config.yaml
vocab_size: 8192
rope_theta: 3270.0
bias: "none"
init_std_up: 0.0311
init_std_down: 0.0
lr_head: 0.013
warmup_steps: 118
train_tokens: 528800000
MLP neurons of a small language model. Each row is named by its layer, matrix (gate and up: input weights; down: output weights) and neuron, and shows model dimensions 112-175. Each number is 50 + 10 x the weight over its row's rms, rounded and kept within 0 to 99. A neuron's up and down rows have the sign that makes its largest values positive.
Before each neuron's rows, "fires after" lists the tokens most often just before its 100 highest values on Wikipedia text that the model never trained on.

fires after: "2", "1"
L4.gate334:52 58 44 51 42 51 83 48 58 42 53 37 51 53 57 64 50 50 70 62 63 52 51 52 72 46 47 62 49 53 45 70 66 67 56 39 40 52 36 52 41 54 52 46 51 42 53 34 41 47 74 46 37 33 45 44 50 31 65 40 52 69 55 56
L4.up334:45 61 39 49 33 58 85 39 69 54 48 52 49 50 43 56 43 52 53 58 55 50 44 45 65 47 37 66 26 50 38 63 67 62 58 66 43 42 67 51 48 64 53 41 68 49 44 55 53 63 54 56 50 38 51 35 67 28 53 49 52 54 47 67
L4.down334:59 37 53 43 60 59 67 50 57 33 26 43 41 63 59 59 42 48 51 53 58 59 46 50 48 67 55 49 43 50 55 56 68 63 66 38 45 80 62 39 51 59 42 38 55 59 48 32 63 37 60 51 56 53 41 50 38 37 66 60 43 64 46 42

fires after: "0", "9", "1", "2", "bb"
L6.gate830:51 60 58 64 33 32 41 55 50 50 44 45 50 52 54 31 47 43 61 49 63 44 59 48 60 70 41 38 59 58 66 53 61 72 65 55 55 64 46 52 67 31 51 48 30 48 67 62 48 52 50 55 35 57 55 35 47 51 65 54 63 52 46 41
L6.up830:54 75 48 28 57 60 48 40 47 55 46 55 60 54 66 74 62 39 49 42 41 45 70 43 45 53 40 45 42 54 50 58 71 49 51 58 48 65 55 40 66 58 49 56 57 27 63 55 52 46 56 66 38 41 61 46 51 56 39 48 46 44 35 47
L6.down830:47 66 57 63 59 72 62 52 51 72 41 40 45 62 54 53 67 62 60 50 56 50 48 44 72 22 52 46 57 41 53 49 46 47 41 64 48 46 60 57 45 38 64 65 58 57 50 50 57 36 48 51 66 47 65 63 44 49 37 57 54 55 56 26

fires after: "\n", "==", " ==", "s"
L5.gate880:49 64 54 52 56 56 61 59 31 53 39 45 49 66 55 44 41 43 56 52 41 57 37 40 60 33 30 51 42 51 65 51 73 48 49 67 41 61 56 58 35 45 53 48 40 35 50 45 51 33 47 65 48 44 54 57 54 51 54 50 26 56 41 74
L5.up880:45 67 59 52 50 41 78 36 31 59 48 52 41 51 67 37 43 44 68 50 43 49 55 27 57 48 20 54 38 58 60 69 81 58 46 43 49 52 53 77 51 62 49 50 53 63 49 48 52 46 51 60 49 23 53 51 44 46 44 33 22 49 56 51
L5.down880:53 64 33 38 67 56 48 51 29 62 42 48 58 50 61 55 46 50 53 46 54 61 65 54 59 61 58 51 38 63 40 41 76 59 55 41 38 39 66 69 59 55 69 45 45 61 35 44 43 54 42 48 54 43 48 55 46 42 50 67 54 47 48 45

fires after: " ", "|", ";", "-", "Senior", "1"
L5.gate850:56 60 48 42 43 72 45 39 41 60 55 50 53 47 61 51 44 51 39 69 38 56 42 42 39 47 62 56 50 44 57 54 53 64 57 45 40 50 37 33 25 46 52 67 68 49 70 51 50 48 48 34 37 55 61 50 66 59 46 49 57 62 58 49
L5.up850:50 56 40 52 36 40 37 46 47 53 47 60 43 68 55 58 28 46 55 63 37 43 45 49 24 73 33 45 35 56 51 41 56 41 63 50 60 42 47 71 41 37 50 43 48 50 39 41 45 57 60 61 60 43 40 43 56 48 38 56 48 71 51 50
L5.down850:57 63 65 43 40 49 43 50 56 43 32 42 64 54 49 46 61 70 48 43 62 45 49 80 53 53 49 58 54 67 59 48 52 61 42 64 61 59 57 52 68 33 35 60 36 47 56 49 39 47 54 39 33 69 65 51 59 39 35 47 46 52 39 52

fires after: ".", "\n", " (", "-", " \"", "==="
L12.gate942:40 46 41 37 50 48 68 35 62 49 62 60 50 43 34 46 52 50 25 56 32 70 68 38 48 51 42 55 34 60 42 49 51 54 36 50 59 56 43 37 47 51 65 67 73 48 61 53 58 49 50 45 51 56 44 58 70 44 43 53 46 46 50 54
L12.up942:45 35 56 31 41 48 45 33 61 30 51 57 54 41 50 29 55 47 49 67 50 58 42 47 49 67 44 34 46 46 42 50 48 40 42 22 46 47 47 42 55 47 38 75 53 43 55 38 34 41 61 40 46 42 49 55 50 47 44 43 51 54 50 53
L12.down942:64 64 44 46 62 47 52 63 51 38 69 53 42 61 56 64 57 67 42 56 66 50 57 47 59 43 51 49 39 65 42 44 61 62 56 45 78 52 51 45 69 47 35 57 56 37 37 53 60 50 64 59 58 56 45 59 47 58 53 57 37 57 31 68

fires after: "\n", ",", " (", " ", "°"
L3.gate683:54 53 37 36 69 66 50 52 47 43 50 56 38 50 67 44 48 44 56 31 45 51 32 66 45 50 65 52 33 62 57 55 56 57 60 65 46 50 57 38 36 48 45 57 38 45 44 55 49 60 50 50 59 57 45 66 66 51 45 46 41 30 47 66
L3.up683:53 44 42 45 54 60 66 47 50 55 43 59 44 41 69 55 41 38 46 25 44 57 44 58 47 47 64 56 38 56 44 33 50 53 55 62 45 74 61 47 46 53 46 47 50 51 42 48 48 52 57 51 59 60 33 59 57 57 26 60 60 59 61 60
L3.down683:56 47 34 48 48 35 44 55 52 46 56 63 55 34 69 57 61 62 54 57 37 51 47 55 40 64 55 56 56 43 44 52 57 58 54 49 55 46 54 61 38 43 39 54 45 50 57 51 56 47 46 58 61 50 66 43 41 39 51 59 59 46 56 55

fires after: "|", "0", "9", "–", "\n", " ("
L3.gate865:45 49 49 58 52 58 56 63 59 43 46 39 40 32 63 54 47 34 51 68 37 49 48 32 49 34 58 52 35 67 61 59 41 47 58 58 41 57 63 60 45 56 49 53 46 40 52 40 56 59 50 50 48 52 43 47 53 49 41 53 64 57 47 34
L3.up865:40 38 61 63 63 48 71 47 43 46 52 38 54 45 44 51 60 39 51 51 43 49 45 40 60 46 68 32 35 30 60 59 49 51 70 51 40 60 68 52 46 56 49 52 54 47 46 43 57 58 45 53 35 53 62 36 53 44 46 55 31 52 60 36
L3.down865:69 43 45 52 50 42 47 53 56 46 24 62 60 48 54 40 43 55 60 50 65 59 38 58 55 63 40 27 57 45 54 51 57 65 52 50 27 60 47 41 58 36 60 36 61 51 61 67 67 42 55 41 56 50 55 57 53 62 60 59 36 34 63 47

fires after: "|", "-", " •", " Total", "\n", "ed"
L6.gate1014:67 63 47 78 45 51 44 39 58 57 44 52 32 48 54 47 23 69 56 53 64 45 49 51 44 48 64 33 51 41 57 56 52 35 47 67 53 51 47 32 54 40 46 61 53 26 60 51 41 43 49 31 50 62 57 51 35 49 42 44 36 34 44 41
L6.up1014:44 49 37 41 57 44 69 33 44 51 47 43 36 56 53 52 51 42 35 57 49 50 52 39 51 60 53 58 33 68 45 54 52 33 38 67 45 49 52 46 48 39 35 49 75 40 49 66 54 49 52 51 45 52 39 61 63 60 41 65 54 51 67 54
L6.down1014:39 49 49 54 54 44 52 24 56 58 55 40 40 45 45 46 31 44 45 55 68 55 42 41 56 69 61 41 45 51 54 47 57 60 40 60 62 48 46 39 47 42 44 67 38 44 63 60 54 55 50 37 28 57 53 47 44 52 38 48 36 58 59 51

fires after: " (", "\n", " \"", "-"
L2.gate715:61 58 52 42 53 48 43 49 45 53 33 64 39 73 52 51 49 56 57 52 63 39 67 63 58 60 31 45 43 55 21 33 39 43 65 56 56 32 48 44 44 36 60 65 34 44 57 41 28 57 40 42 54 46 38 57 41 43 47 65 51 50 52 49
L2.up715:45 48 41 47 57 55 61 62 56 32 54 35 47 55 61 58 47 42 60 47 33 58 57 57 51 34 75 65 58 48 58 62 60 53 40 48 53 52 59 46 41 47 49 53 58 59 48 47 45 56 56 37 37 58 49 46 45 53 54 49 44 43 51 63
L2.down715:55 31 60 63 53 54 51 37 56 72 65 36 49 58 48 52 37 62 42 37 56 58 46 45 55 59 57 51 42 43 31 53 46 45 44 39 68 38 50 43 52 52 51 51 37 36 55 67 48 46 62 35 24 51 46 46 33 41 51 58 44 52 60 43

fires after: "\n", "ed", " and", " Dam", ")", "-"
L4.gate983:42 56 58 59 54 58 63 42 51 43 43 56 57 41 45 52 67 52 48 37 59 39 53 48 26 59 60 59 33 48 34 34 50 44 35 41 38 52 50 39 43 63 48 41 55 27 55 54 64 43 42 65 57 57 52 74 25 36 44 42 56 33 53 33
L4.up983:59 55 50 49 35 63 60 38 48 51 52 54 60 52 63 41 67 42 48 43 42 31 62 20 37 51 42 51 28 45 52 48 42 37 44 57 50 54 58 39 35 40 40 48 47 47 57 50 59 38 45 55 46 48 42 57 29 49 62 59 57 45 51 41
L4.down983:48 55 62 48 36 46 72 39 45 56 34 55 36 49 34 61 55 57 64 39 50 66 52 43 48 64 63 50 44 51 41 45 53 42 38 38 53 47 68 41 42 44 45 41 42 73 60 62 47 49 37 47 43 62 44 52 51 36 39 55 57 51 44 36

fires after: "2", "1", " ", "Li"
L3.gate52:51 66 50 41 46 42 62 57 57 45 45 57 59 63 55 47 49 48 39 49 52 44 64 43 53 46 61 47 44 58 59 45 50 55 59 56 57 54 40 56 29 54 79 59 27 40 75 51 50 40 54 52 52 26 68 42 54 36 55 50 39 65 62 52
L3.up52:59 49 75 58 42 55 61 40 41 74 46 49 55 39 59 61 49 46 55 45 43 54 56 49 63 63 26 35 43 50 57 47 75 57 57 54 51 39 55 46 46 54 65 48 38 63 50 65 42 37 47 28 45 47 42 46 59 38 35 37 61 67 54 57
L3.down52:50 53 41 54 67 47 52 59 47 76 32 51 47 56 55 74 49 50 59 60 34 39 32 66 55 31 64 45 56 57 52 58 53 59 51 38 49 58 54 48 42 44 45 58 52 51 49 53 45 33 32 57 56 38 50 55 61 47 51 57 45 55 34 48

fires after: "\n"
L6.gate189:30 45 55 31 50 59 61 43 48 50 41 71 51 62 64 53 53 33 54 56 60 54 49 38 57 51 43 61 50 57 60 46 52 48 39 60 46 46 42 40 48 38 69 25 27 37 45 55 54 42 36 53 50 32 40 49 38 32 49 37 42 54 22 61
L6.up189:61 58 57 40 51 57 51 39 53 48 62 60 53 57 39 50 46 53 56 47 47 51 74 46 43 61 36 47 47 58 64 45 54 56 54 62 50 42 45 75 42 46 61 42 55 46 40 51 50 56 53 26 55 61 36 45 40 42 57 50 48 32 51 56
L6.down189:65 47 37 34 64 53 36 45 45 47 47 50 57 56 75 53 45 54 42 53 41 65 58 51 60 50 51 45 48 55 48 56 64 44 57 51 41 60 51 65 62 49 56 50 46 50 45 48 57 68 49 63 54 35 35 46 48 60 62 60 20 43 62 58

fires after: " ", " (", ".", " un", " was"
L7.gate308:42 30 37 37 47 31 52 33 56 45 42 50 49 46 41 39 55 52 57 36 50 66 44 45 70 23 50 53 57 46 55 66 53 54 44 48 30 53 43 27 49 60 55 26 42 27 38 35 59 69 45 52 36 45 36 56 71 52 64 46 58 52 59 50
L7.up308:47 51 49 45 60 59 51 36 48 63 60 37 46 47 52 43 51 58 48 51 33 46 71 57 52 41 47 46 48 47 34 48 72 48 55 33 62 41 70 42 71 54 58 54 67 64 48 71 75 37 52 70 62 61 48 57 37 52 52 53 55 61 53 45
L7.down308:46 26 49 40 66 43 42 56 44 48 39 43 60 50 64 57 50 46 46 48 44 54 58 39 49 47 55 41 51 47 55 40 66 58 55 56 44 48 62 51 50 44 46 46 59 54 60 51 57 40 73 30 46 44 44 45 43 50 62 52 45 35 47 72

fires after: " ", " the", " (", " \"", "-", "."
L7.gate520:29 59 48 68 52 47 63 40 59 56 50 55 58 47 51 38 51 56 42 22 54 38 52 55 55 59 35 67 46 59 44 51 62 61 55 39 52 35 40 46 39 56 52 74 43 59 33 48 37 43 66 53 37 52 39 60 61 50 40 65 24 65 54 66
L7.up520:28 51 34 55 43 41 57 53 47 46 49 29 58 42 55 52 45 50 51 44 55 37 50 49 49 61 56 52 39 53 46 66 67 54 38 47 62 53 28 47 55 50 57 69 42 57 53 59 48 58 56 45 38 63 65 49 34 56 68 35 42 44 79 61
L7.down520:48 53 63 73 50 45 58 53 44 53 54 46 62 41 44 58 31 56 58 38 67 63 53 45 49 65 48 51 43 36 46 62 53 51 45 49 62 38 56 39 55 46 55 63 32 52 60 59 53 63 43 50 40 50 45 57 30 45 48 52 48 50 56 53

fires after: "\n", "S", "-", " |", " Bi"
L3.gate529:29 48 54 38 54 45 71 67 50 57 46 38 41 33 58 32 57 44 49 50 58 52 63 57 52 65 47 47 51 54 36 62 31 45 50 41 53 72 45 56 51 44 51 65 47 31 55 47 51 46 40 72 39 52 67 53 49 49 44 27 61 45 48 52
L3.up529:46 45 40 41 48 41 65 33 59 47 60 39 49 40 53 41 45 42 62 66 48 28 40 55 52 43 45 54 46 40 40 56 32 52 46 46 52 58 44 57 67 40 50 71 44 42 55 40 38 34 42 62 56 49 44 45 48 56 54 38 47 43 63 57
L3.down529:51 58 49 40 55 43 71 48 45 67 60 37 36 40 53 51 51 47 67 66 55 36 65 53 45 58 67 33 67 54 48 51 42 38 52 53 38 50 63 44 40 55 50 29 49 48 55 47 39 26 28 45 29 47 36 49 61 49 52 35 35 62 59 50

fires after: "\n", " (", "-", " \"", " "
L11.gate171:48 50 48 53 53 46 49 64 45 56 60 46 39 49 58 56 48 36 48 56 38 52 65 55 50 45 62 34 38 40 37 49 53 62 50 43 61 43 55 56 42 44 47 38 55 30 55 70 36 64 56 57 45 67 59 63 41 56 41 42 44 64 32 57
L11.up171:35 67 50 43 37 62 63 53 55 38 46 60 37 46 45 58 48 57 54 33 50 43 54 60 58 73 50 35 40 61 32 54 48 67 59 31 65 44 42 54 47 36 45 66 51 45 43 45 39 50 56 40 31 50 57 61 60 41 51 60 52 57 59 65
L11.down171:52 51 58 37 38 57 57 60 45 48 57 62 36 53 63 63 49 51 53 59 46 53 63 50 50 72 47 66 53 37 45 50 54 59 46 45 73 40 50 52 71 47 42 58 37 48 53 57 38 59 54 57 66 58 51 59 36 50 45 44 50 48 39 52

fires after: "==", "\n", "==="
L5.gate65:28 47 54 34 47 37 61 29 64 46 46 55 55 53 43 49 49 45 57 45 39 28 60 52 44 69 53 41 47 57 36 45 48 46 33 69 51 40 53 49 52 44 47 61 45 59 55 46 61 55 31 45 52 44 51 55 56 55 67 55 67 38 54 46
L5.up65:47 63 52 48 57 41 43 48 52 61 48 39 53 29 36 54 28 53 63 56 42 49 35 25 38 56 39 44 52 77 32 35 58 42 44 50 58 52 58 46 53 58 43 62 54 56 67 65 42 62 35 50 63 41 56 53 30 42 36 37 47 40 48 54
L5.down65:52 52 34 50 72 49 36 42 42 45 57 54 52 45 55 40 36 39 52 49 58 60 56 37 48 55 33 39 40 47 36 59 42 66 38 58 51 50 73 77 67 51 42 54 53 57 54 51 65 52 39 54 51 58 54 57 53 59 59 61 53 45 47 71

fires after: ",", "1", " ", "0"
L3.gate341:47 55 55 64 68 73 31 67 36 45 47 53 62 41 46 51 45 51 53 43 40 59 61 31 58 74 39 61 44 65 33 67 54 47 74 49 62 39 33 60 51 58 71 66 43 38 47 46 43 52 49 51 52 60 41 62 40 59 58 69 59 52 37 64
L3.up341:57 65 60 54 72 56 35 52 44 40 37 51 50 52 46 55 61 52 69 50 27 71 37 55 66 70 40 40 45 53 55 61 42 46 80 56 60 43 39 47 60 48 59 60 52 27 42 44 56 44 46 65 39 39 37 58 62 58 46 52 50 57 28 36
L3.down341:70 60 45 55 52 66 38 50 56 63 28 69 61 54 58 44 42 41 49 70 47 48 72 57 55 64 37 43 54 41 48 57 42 37 67 43 48 31 32 49 45 45 68 35 41 36 46 46 55 25 54 40 45 54 53 45 47 46 49 50 67 63 54 60

fires after: ",", "'", "9", " ", " ("
L2.gate373:56 44 50 48 51 50 47 68 56 38 50 63 57 45 41 49 72 40 43 52 60 46 58 49 57 38 57 52 30 66 59 47 57 52 55 57 46 56 46 50 42 56 54 64 44 29 54 45 54 57 41 48 54 58 56 66 51 49 52 44 43 54 51 30
L2.up373:50 55 46 31 56 51 30 63 44 32 59 64 34 54 55 43 66 41 55 39 49 48 49 50 49 60 63 36 38 72 63 48 62 47 73 58 64 63 53 43 56 61 49 52 37 30 58 56 68 62 44 70 51 73 48 58 40 44 52 66 41 43 65 47
L2.down373:55 56 40 46 38 47 57 62 56 44 38 54 60 51 56 61 31 68 55 45 52 58 63 49 57 44 39 52 60 50 36 48 61 64 56 45 49 46 35 59 52 46 47 57 43 47 43 48 59 63 66 52 39 35 35 55 40 45 35 62 57 52 50 44

fires after: "0", "\n", " film"
L5.gate760:42 41 48 49 60 62 51 38 54 50 50 71 60 49 40 44 55 54 40 51 57 60 29 55 48 61 60 61 68 55 51 55 56 86 46 52 42 31 48 48 41 45 57 52 48 50 38 41 64 33 41 49 42 47 68 38 57 49 37 50 68 41 45 53
L5.up760:55 41 58 48 60 63 43 69 50 64 59 53 59 49 49 64 48 62 67 67 51 59 52 30 58 60 42 64 51 37 66 48 37 67 62 61 27 43 41 52 60 62 62 68 66 52 46 66 43 53 33 39 45 54 60 48 52 24 77 52 51 35 39 56
L5.down760:40 67 66 46 52 35 53 39 50 63 35 53 73 47 60 64 75 40 53 37 43 68 55 44 56 48 47 46 44 47 65 52 55 48 71 48 55 67 57 40 42 46 53 63 47 49 43 49 37 48 53 66 72 44 52 53 62 52 52 65 54 46 60 55

fires after: "1", "2", "4", " ", "5", "3"
L5.gate861:42 41 57 34 63 45 46 51 50 60 62 43 36 57 50 55 59 44 49 43 49 47 45 46 59 60 26 36 45 52 46 45 61 62 49 58 41 62 46 50 41 46 56 58 58 35 52 41 50 61 61 52 63 41 33 56 61 57 51 56 63 70 44 40
L5.up861:41 49 59 38 53 53 53 46 39 51 55 59 55 58 39 61 48 51 79 51 50 51 59 60 57 45 46 44 54 45 38 47 51 44 53 47 45 50 54 42 36 55 34 47 50 59 44 51 45 20 53 47 45 53 62 43 45 35 67 68 50 60 34 48
L5.down861:54 35 58 52 58 42 67 53 38 51 61 33 50 63 47 43 61 50 58 69 44 54 51 69 43 38 53 52 66 46 49 44 62 43 53 42 60 60 39 34 61 44 40 51 43 66 52 56 65 34 36 41 51 41 52 51 58 48 60 40 25 37 66 62

fires after: "\n", "==", " ==", "co"
L6.gate243:42 52 40 42 47 56 34 40 48 44 40 56 44 59 60 43 52 59 50 52 55 48 45 50 40 48 65 46 51 55 57 46 50 35 51 67 43 62 30 58 70 77 56 42 33 42 61 31 45 56 39 36 51 37 40 61 34 34 39 41 44 56 48 48
L6.up243:49 52 47 48 39 47 49 47 49 54 57 52 40 64 49 66 47 45 54 56 59 49 81 41 48 55 53 55 55 52 62 44 51 54 50 49 36 21 45 68 48 52 42 76 58 67 64 48 43 54 38 53 55 42 27 45 50 33 48 47 72 37 68 58
L6.down243:47 50 43 55 41 65 57 54 40 37 44 56 49 53 36 56 34 27 54 50 32 47 54 50 40 42 56 44 55 46 45 42 50 54 59 41 59 58 60 47 44 43 47 46 59 52 51 53 53 48 59 52 52 54 58 57 65 55 50 57 52 39 68 52

fires after: ",", "1", " (", "Senior", " where"
L3.gate876:38 35 45 40 51 71 44 39 45 41 56 43 40 52 48 63 50 44 59 42 71 62 39 61 37 39 66 54 37 56 48 48 29 61 38 39 42 67 37 33 36 64 45 50 59 45 59 59 52 51 47 54 33 38 51 58 46 54 67 55 58 63 61 36
L3.up876:44 52 12 48 55 58 39 55 42 44 50 58 49 43 54 53 44 32 41 58 35 38 44 53 60 59 48 34 35 65 47 58 74 51 59 39 49 48 46 63 50 40 51 62 59 64 54 55 53 55 47 64 41 57 57 62 47 44 54 60 47 47 54 43
L3.down876:55 48 71 51 52 38 50 40 72 45 56 46 47 33 50 50 53 67 51 55 63 57 62 44 48 49 71 50 83 38 54 54 45 46 43 40 48 50 43 40 47 41 64 39 34 57 52 41 54 58 52 40 43 44 42 48 48 61 53 43 47 41 42 76

fires after: "1", ",", "0", " |", "4"
L3.gate366:46 52 40 48 45 40 42 41 53 53 49 65 38 43 60 49 66 60 46 48 63 45 54 64 50 65 46 59 53 62 41 44 65 45 46 41 51 54 34 57 48 54 63 57 53 48 45 44 46 52 52 34 73 41 56 64 60 74 45 61 41 38 55 60
L3.up366:47 54 49 54 52 60 32 59 59 66 56 48 40 40 53 70 56 39 40 31 70 59 30 51 39 31 50 40 49 47 53 48 63 49 55 47 67 48 47 42 43 72 56 50 63 49 58 44 55 43 56 45 48 66 40 50 50 42 45 61 63 55 49 61
L3.down366:42 65 50 36 43 63 45 52 47 55 61 72 62 62 44 46 47 57 50 57 44 44 70 44 46 49 55 60 45 53 57 73 49 49 24 51 54 47 52 62 39 49 48 50 44 47 54 60 36 53 36 55 43 34 53 58 48 59 48 49 35 62 59 55

fires after: ".", "0", "toria", " a"
L6.gate37:59 51 61 48 36 30 53 61 41 48 63 42 45 40 48 39 50 53 52 45 52 51 46 51 54 26 56 55 38 57 52 42 51 55 70 56 50 44 53 46 56 43 60 60 45 55 65 51 63 60 34 38 52 44 49 61 75 73 46 66 41 42 58 46
L6.up37:59 53 55 55 56 58 58 55 45 69 54 59 65 35 41 58 57 49 52 44 35 24 47 30 42 52 48 58 59 59 50 43 44 53 38 42 27 55 40 44 25 60 60 58 42 50 62 57 48 55 66 38 40 42 53 57 54 52 54 57 57 55 60 39
L6.down37:64 55 44 52 33 45 56 59 53 49 53 54 40 50 47 57 34 61 50 45 42 52 45 37 49 44 51 62 18 36 58 48 52 58 55 46 44 33 50 45 43 48 42 54 41 43 37 46 50 44 62 43 44 61 44 54 50 38 51 26 60 69 50 53

fires after: " U", "1", "0", " World", "2"
L7.gate292:52 65 64 56 50 62 63 48 57 55 47 48 48 62 59 63 60 54 53 69 36 42 50 48 63 53 62 53 56 50 53 39 59 45 52 61 30 45 49 36 54 54 68 50 49 42 49 41 56 32 45 48 62 55 53 51 42 60 59 42 52 49 49 46
L7.up292:57 36 52 47 54 60 48 61 38 43 47 39 36 44 37 47 55 33 58 54 44 52 47 54 50 50 46 47 47 58 56 47 76 44 45 51 43 48 51 56 64 58 48 32 59 71 41 45 73 59 15 56 44 60 46 34 34 46 57 46 63 45 54 52
L7.down292:44 52 59 56 67 56 65 57 70 55 43 33 49 48 51 66 40 36 46 54 51 43 68 51 45 45 37 61 55 49 51 43 53 48 49 47 55 52 51 47 45 54 51 51 51 51 42 48 46 54 62 42 51 49 48 25 52 45 50 57 52 46 40 44

fires after: "\n", "1", " strength"
L3.gate64:30 53 60 49 56 40 59 51 46 37 47 70 36 51 24 56 57 42 79 57 47 40 54 42 44 52 51 57 31 42 53 49 58 66 49 75 41 55 50 40 49 62 52 54 59 40 53 58 54 57 25 60 70 57 47 46 36 45 59 42 62 63 48 53
L3.up64:29 43 56 50 55 59 60 58 40 45 47 50 39 69 49 46 51 37 73 59 31 43 57 49 71 60 37 50 51 40 64 42 54 58 38 58 40 52 45 53 29 44 44 56 53 58 51 35 62 32 53 62 50 44 41 45 50 45 59 54 49 61 67 53
L3.down64:62 40 42 42 52 55 51 54 69 44 53 41 72 58 51 57 37 48 28 66 56 49 49 51 49 41 54 37 59 68 56 54 32 37 52 41 33 36 28 50 63 48 57 47 43 57 39 47 38 44 65 45 31 41 48 48 56 38 51 41 35 33 34 53

fires after: ".", "0", "%", "4", " of", "cy"
L4.gate824:49 55 41 41 53 48 39 54 33 43 53 58 39 40 58 26 51 52 38 38 45 53 57 53 47 49 54 58 46 57 44 51 46 47 65 42 42 65 56 40 57 55 59 57 51 40 41 38 43 53 42 42 51 52 47 45 58 78 45 62 31 55 58 55
L4.up824:48 57 58 36 61 53 40 35 53 57 57 57 44 44 56 30 51 57 41 45 35 61 57 43 65 48 31 33 38 43 53 62 54 54 49 18 48 43 43 33 28 58 51 38 55 49 54 50 32 39 57 44 52 58 53 47 42 43 60 60 53 48 35 43
L4.down824:58 19 34 62 40 46 47 58 53 63 48 42 46 37 45 40 47 47 51 44 58 68 50 53 49 53 55 45 48 54 47 53 31 55 46 46 53 35 50 48 60 45 52 38 46 46 41 57 32 59 43 61 57 34 56 49 49 58 49 33 64 41 70 61

fires after: "0", " ", "9", "\n", "–"
L5.gate705:42 48 47 44 56 46 37 50 49 54 57 46 59 34 44 38 53 57 54 57 43 44 48 42 39 55 43 50 46 61 42 47 46 72 54 60 49 42 51 43 55 67 51 46 64 54 42 66 42 48 44 59 36 53 63 52 36 50 66 44 62 36 43 52
L5.up705:51 38 46 64 44 54 43 42 34 50 57 35 46 65 47 42 56 43 51 34 46 55 49 58 64 41 62 46 39 54 55 52 56 70 60 24 45 45 27 54 46 57 49 50 57 43 52 38 49 50 41 57 54 55 59 42 58 66 45 63 49 51 42 63
L5.down705:58 50 70 53 48 48 47 36 65 49 60 42 46 58 68 60 50 48 33 56 61 44 57 52 50 45 54 26 57 40 52 59 57 37 69 45 33 55 45 31 64 45 53 46 41 38 64 60 51 52 50 39 45 36 49 42 60 39 49 68 61 45 45 51

fires after: " \"", "\n", "-", " (", "/", "–"
L2.gate387:36 63 38 55 46 45 57 46 54 37 46 34 65 66 54 55 52 57 37 62 55 33 61 54 49 56 43 59 46 56 37 32 63 40 53 62 40 44 40 47 56 64 51 36 46 35 40 41 54 64 50 58 46 52 46 66 53 31 58 59 50 36 65 35
L2.up387:44 43 68 39 54 58 57 39 47 49 41 49 48 55 51 54 55 52 64 45 56 37 36 47 55 63 34 47 46 44 37 62 56 45 38 42 33 55 66 53 48 62 45 53 47 37 49 63 60 48 67 32 59 54 37 44 59 63 62 48 53 49 60 30
L2.down387:35 55 51 40 33 43 58 55 52 47 52 40 51 57 78 45 53 39 52 40 51 29 66 66 44 63 54 53 50 57 49 29 57 44 55 52 48 42 55 45 43 52 58 42 25 40 39 58 30 59 44 63 50 60 36 54 60 37 33 53 52 62 38 41

fires after: " ", "\n", " (", "′", " |"
L6.gate201:51 48 38 65 57 42 45 45 55 43 62 48 47 59 47 53 57 59 48 47 50 51 59 73 65 40 55 41 36 46 59 65 43 57 43 48 47 50 41 68 51 35 38 53 77 43 56 43 44 60 57 61 58 52 61 51 52 46 68 47 62 64 55 61
L6.up201:46 42 40 54 63 57 61 47 40 37 42 50 42 57 56 48 28 67 49 51 47 57 35 59 59 58 27 58 40 52 40 64 51 52 47 39 35 54 56 56 58 64 45 64 64 52 36 35 48 48 49 38 57 46 54 39 61 68 49 62 43 44 62 37
L6.down201:35 36 41 52 49 51 52 63 35 35 31 34 50 53 70 34 39 50 42 59 44 66 58 50 44 55 64 50 37 29 51 42 55 55 46 50 56 46 50 47 42 51 52 46 61 41 42 57 43 46 43 37 34 61 55 49 23 51 62 72 40 41 57 66

fires after: ".", " the", "\n", " "
L4.gate263:63 42 37 40 44 42 47 64 48 65 36 53 52 55 33 52 38 43 57 45 44 60 42 53 65 32 32 48 46 52 55 52 61 59 42 58 41 39 44 41 44 32 45 38 55 46 41 53 40 31 44 47 48 62 51 48 54 47 49 53 46 55 33 52
L4.up263:16 41 53 51 42 43 56 41 53 51 52 59 63 49 38 39 55 38 54 50 34 52 44 49 72 55 45 53 49 35 49 57 55 63 46 61 59 61 49 39 51 32 57 54 63 57 74 44 41 39 52 49 50 30 50 68 49 49 68 51 44 55 53 45
L4.down263:54 54 43 60 60 58 45 38 73 36 46 38 56 53 48 54 55 38 60 54 63 37 50 62 53 51 53 60 56 33 46 56 63 25 47 45 54 56 49 41 70 50 50 35 57 56 37 60 38 37 51 66 40 59 45 54 39 42 39 66 57 40 30 54